python train.py --vocab_size=4096 --norm_place="pre" --init_std_qkv=0.077 --z_loss=0.0001
MLP neurons of a small language model. Each row is named by its layer, matrix (gate and up: input weights) and neuron, and shows model dimensions 64-159. Each number is 128 + 32 x the weight over its row's rms, rounded and kept within 0 to 255. A neuron's up and down rows have the sign that makes its largest values positive.
After each neuron's rows, "fires on" lists the tokens most often at its 100 highest values on Wikipedia text that the model never trained on.

L3.gate460 [165 156 124  78 134 221  93 116 156 149 167  84 109  76 144  87 174 138  82  87 123 168  75 130 199 109  99 131 122  71 128  92 148 107 140 124 170 153 149 161 108  93 118 107 117  77 132 154 167 109 116 153 127 107 147 112 145 167 161 124  90  93 143  57 142  92 114 170 183 114 157 114 161  95 122 166  79 184 139 109 153 114  98  98 101  94  73 101 137 148 141 116 134 129 204 115]
L3.up460 [147 115 142 105 150 107 147 147 162 153 179 175 101 109 152 118 112  74 130  95  98  86 139 148 158 135 126 147 124 133 162 169 125 163 107 100 165 119 185 102 133 127 106 161 113 148 142  89 123 126 105 123 103 132 138 171 113 127 186 161 177 141 107 164 184  90 128 145 137 126 132 117  81 151 150  88 188 102 155 179 148 137 153 208  83 150 103 189 113 101 119  97 129  77  37 150]
fires on: "v", "z", " adv", "im", " int", "r"

L3.gate325 [128 148 123 118 118 147 150 168 100 162 157 117 130 153  84 120 147 100 187 128 194 139 118 205 104 152 147 118 187 104  60  57 105 120 112 109  95 120 129 107 103 107 117  90 127  97 135  61  90  76 103 164 120 162  93 154 139 211 189 119 185 117 109 145 150  92 135 138 162 103 143 112 126 101  87  97  69 114  96 166 109  93 152  82 141 135 180 126  98 110 135 169 112 140 138 123]
L3.up325 [181 129  85 179 128 132 171  86  87 148 113 129 141  89 140 114 130 147 103 201 114 125 143 167  58 148 148  89 166 118  83 112  77 107 114 136 162 126  87 145 136 142 149 102 126 130 166 114 168  82  74 115 120 113 134 135 138 146 106 133 120 157 173 162 143 129 104 115 153  71 125 153 124 139 121 130 127 108 148 103 125  94 122 128 140 191 127 165 140 132 154 170 148 153  82  62]
fires on: "|", ")", " D"

L3.gate451 [175 128 158 140 176 101 148 146 118 125 144 137 105 139 102 138  82 157 101  68 141  74 104 125 100 148 141  69 129 141 136 107 119 157 137 139  86 129 167 143 137  33 163  68 142 155 153  90 107 130 204 152 148 101  90 182 148 160 140 102 133 199 119 131 161 159 111 131 180 128 124  55 134 133  65 101 124 126 110 174 139 166 125  78 129 128  86 128 109 169 134 163 171  90 114 103]
L3.up451 [103 197 133 106 155 122 104 153 141 151 111 108 127 123 138  82 137 137 130 126 106 111 103 107 111 168 125 116 180 131 115 170 180 146 102 214 135 141 122 119 126 169 172 160  85 193 142  88 124 125 122 143  88  99 138 129 133 163 109  93 181 139 129 127 153  90 122  88 103 149 116 117 109  87 148 135 125 119 132 159 154 130 146 112 103 120 136 144 100 147 102 141 149 123 162 131]
fires on: "th", "rd", "ual", "en", "st"

L3.gate485 [132 144  35 166 121 166 115 148  88 118 121  98 151  82 127 128 141 152  73 115 212 114  96 133 170 187 116 146  82 143 153 175 101 130 139  98 114 145 140 204 112 147 106 129 121 217 152 138 124 109 106 173 183  74  91 128 133 104  63 117  97 132 122 154 152  77 125 132  58  94  81 117 164 143  93 104 125 144 108 141 151 134 116  77 129  97 148 130 119 118 125  96 186 161 141 117]
L3.up485 [124 150 170 144 183 131 124 136 183 161  57 117 139 145 101 114 173 205  91  84 105 145 139  93 102 121 149 143 160 121 151 191 113 115 122 155  83 124 119  70 188 101 125 134 131  84 144  59 117 107 100 157 141 148 130 121 135 165 145 139 159  74 118 110 121 114 145 160  92  64 103 127 111 125  96 172 134 185  32 121 112 105 110 116 163 152 119 131 152 181 133 173 145  81 135  81]
fires on: "P", "E", "U", "D", "Y"

L3.gate322 [155 102 123 108 148 118 147 193 132 147  84 129 126 141 116 105 103 116 143  64 202 138 123  79  87 108  44  71 113 111 125 131 124 124 103  94 145 112 185 163 134  99 166 128  82 129 133 127  86 146 151 160 148 110 205 117 148  76 120  96  76 124 130 172 106 150 136 124 167  99 169 182 128 108 158 157  53 128 121 105 153 105 175  83  83 208 131 129 169 144  96 110 126 129 121  64]
L3.up322 [121 133 133 107 174 134 179 156  65 144  83  90 202 113 126 119 158 117 131  44 110 190 165 103  88  90  87 133 140 128 150 169 140 154 147 112 121  40 113 101  84 127 117 140 119 118 116 174 130  96 172 196 178 115 140 161 133 147 146 136 114 135 155  84 170 117 106  78 164  96 149 120 107  88 152 199 137 109 126  99 137  87 109 184  79  96 119 147  93 111  90  93 167 158 141 103]
fires on: "ed", "ell", "in", "ark", "ill", "cl"

L3.gate169 [170 157 121 110 183 133 128 142 103 151 108  71 115 100  72 132 159 115 135 101 130 117 123 141 162 141 117  69  78 182  91  96 146 134  87 130  99 137  59 145  95 173  90 193 160 127 135 115 136 118 108 164 143 129 126  87 119 127 104 114 115  90 165 135 134 123 180 168 113 107 143 121 174 144 138 126  99 196 138 191  78 136 150 158 195 126  84  96 167 131 120 149 115 148 105 146]
L3.up169 [116 116 140 139 166  97 182 139  62  82  83 168 184 141  82 105  97  90 133 151 110 119 119 148 130 117 109 113 152 162 185  88  82 117 194 157 168  94 172 156 126 130 122 164 120 108 155 154 173 120 109 146 160 144 151  93 148 170 134 138 105  64 125 108 118 133 105  69 158 162  75 131 138 156 138 194 178  85 155 122 143  51 144 168 126  75 122 107 148 166 109 152 166 139 103 181]
fires on: " w", "ut", "v", "w", "n", "un"

L3.gate161 [155 174 177  55 117 102  61  77 128 193 140 146 127 140 146 130 121 153 135 114 149  90 129 127 129 143 197 115 115 123  46 123 193 101 107 122 109 171 136 160 104 145 184 144 101 109 145 149 102 118  82  60 102 130 119  51 114 119 122  85 142 113 152 125 110  97  91 125 135  96 111 129 144 113 123 126 148 160 118  99 166  48 112 139 130 115 131 116 140 121 126 121 172 103 136  96]
L3.up161 [124  74  96 116 101 108 130  98 115 127 111 115  15 132 186 174  98 124 117  74  92 109  98 146 172 139 147 136  81 111  99  96 155 136 143 177 106 160 123 178  80 158 179 155  79 117 117 162 169  87 166  94 130 155 119 168 138 127 155 150 196 139  74 141 151 116 148 101 209 118 116 194 145 154 121 122 163 115 137 111 180 140 168 160 169 105 110 102 133 118 185 141 147 130 102  95]
fires on: " or", " Year", "ic", "v", "it"

L3.gate41 [ 90 136 118 110 107 148 152  70 165 136 169 139 153  72 120 104 147 118  89 127  69 139 129 137  91  52  88 114 118 139 183  97 123 152  93 161 115 145 115 190 114 157 123 146 162 115 201 120 110 121 114 147  99 144 103  86 144 198 109 106  77 174 155 189  76 107 137 132 111 140 120 158  96  82 129 101 171  98 170 122  99 160 181 121 180 216  97  77 180 136 108 150  96 112  67  57]
L3.up41 [163 202 118 159 133 128 142 128 121  71 104 174 139 153 126 134 132 124  98 166 131 102 117 151 108 125  95 106 139 180  86 120 168 105 141  82  63 118  81  86  73 146 115  88 119  67 122 117 118 126 148 171 152 138 113 139  80 190 137 123 178 130 101 116 117  72 135 129 112 133 117  96 116 157 155 112 161  63 137 121 166 108 143 110  81 151  38 139 125 114 126 137 143 134 116 143]
fires on: " ent", " Med", " emb", "tt", "at", "ind"

L3.gate53 [131 103 161 137 105 176 100 105 129 124 114  97  72 123 110  45 173 130 132  98 137 133 112 133 111 119 204 148 136 172  74  98  71  81 144 105 118 181 131 161 127 113 161  95 134  79  71 169 119 137  67 166 132 160  86 131  96 114 114  94 195 150 133 197 154 129 107 119 103 141 137 125 155 148 141 191 144 163 144 170 162 113 109 157 160 126  93  64 126 128 147 145 166 137 115 154]
L3.up53 [175 149 144  84 107 161 122 132 129 118 135 107 147  72 133  83 133 108  98  99 132 117 155 145 128 114 154 150 126 149 155 131 112 111  87  87 133 155 112 145 162 100 177 149  95  89  79 133  82 113 177  92 102 147 106 137 148 138 137 104 123 141 104 194 101  88 160 112  96  95 145 162 119 104 173 148 147 172  99 100 124  91 148 135 113 106 126 116 114 106 156 132 161 128 124  62]
fires on: " |", " of", "b", "or", "-"

L3.gate511 [115 178 150  52 107 119 148 126 133  87 133 112 151 131  86 149 139  88 110 121 124 152  83 121 170  82  22 131 151  87 170 186 130 147 158  96 179  96 118 150 114 132 115 191 153 220  84 114 123 139 146 176 122 137 141 128 129 116 111 114 162 126 120 163 119 146 162 148 138  91 162 119 105 138 129  83 129 135 110 187 158  97  83 115 151 130 109 172 150 186 105 106 101  52 128  83]
L3.up511 [101  64 173 165 105  53 159  91 101  97 112 166  52  98 149 104 180 164  60 110 132 141 136 150 151 159 109 121 153 156 106 129 129  71 141 183 124  98 187 156  95 174 180 161 110 129 135 121 187 169 177 165 173 140  64  75 147 135  88 134 115 148 137 121 103 110 149 103  90 114 112  77 116  98 159  75 118  67  99 114 121 178 130  89 158 130 145 185 105 158  89 153 123 123 169 171]
fires on: "th", "amb", "rd", "hy", "ter"

L3.gate437 [177 140 173 162 140 134  72  96  97 118 109 116 168 133 135 165 148 143 162 164 159 191 110 136 111 146  95  99 105 153 119 141 207  75 114 158 102 154 108 121  77 203 149 125 171 150 169 188 147 128 183  84 119  72 159  99 154 168 114 105 112 134  90 117 185  84 154 103 155 148 122 135 121 103 163  91 148 116 109 157 109 113 168 104 126 144 118 134 129  84 106 137  82 117 147 117]
L3.up437 [107 185 172 147 159 161  88 116 115 131 157 129  83  92 177 141 129  93 137 172 142 110  95 138 142 121  80 168 132 169 129  96 139 121 110 122  68 123 133 190 182 161 137 135 143  52 115 137 160  79  97 131 133  98 115  75 164 139 111 117 143 180 146 133 116 110 118 114  94 141  96 170 177  71  76  90  72 151 116 129 122  79 129 121 108 190 124 112 187 143 123 100 142  99  91 156]
fires on: "ator", "ter", "or", "ient", "ac", "ar"

L3.gate197 [ 70 148 126 176 135  99 141  95 144 115 153 160 122 157  84 164 118  99 137 191 145 109  52 159 194 122 113  96  94  86 107 130 124  94 154  42 149 171 125 120 134 126  86 129 118 130 137 107 124 124 160 100  89  95  96 118 127 103 118 100 142 147  66 152 114 113 151 219 112 112 137 103 157 122 110 175 128 213 122 107 130 125 157 135 135 145  83 136 101  58 207 119 104 167 128 117]
L3.up197 [146 180 135 185 132 175  38 134 155 134 183 139  97 141 146 181 115 156 166 118 147 105 137 227 121 170  52 115 118 152 113 116  97  76  35 128 123 134  96 163 110  89 110 129 121 104  80 134 125 111  99 112 132  94 164 162  58 161  83 111 115 150 141 140 139 114  99 126 132 146  90 111 126 156 119 150  63 137 138 101 109 161 124 149 159 172  93  85  88 181  45 118  69 124 181 133]
fires on: " comp", "00", "od", "ter"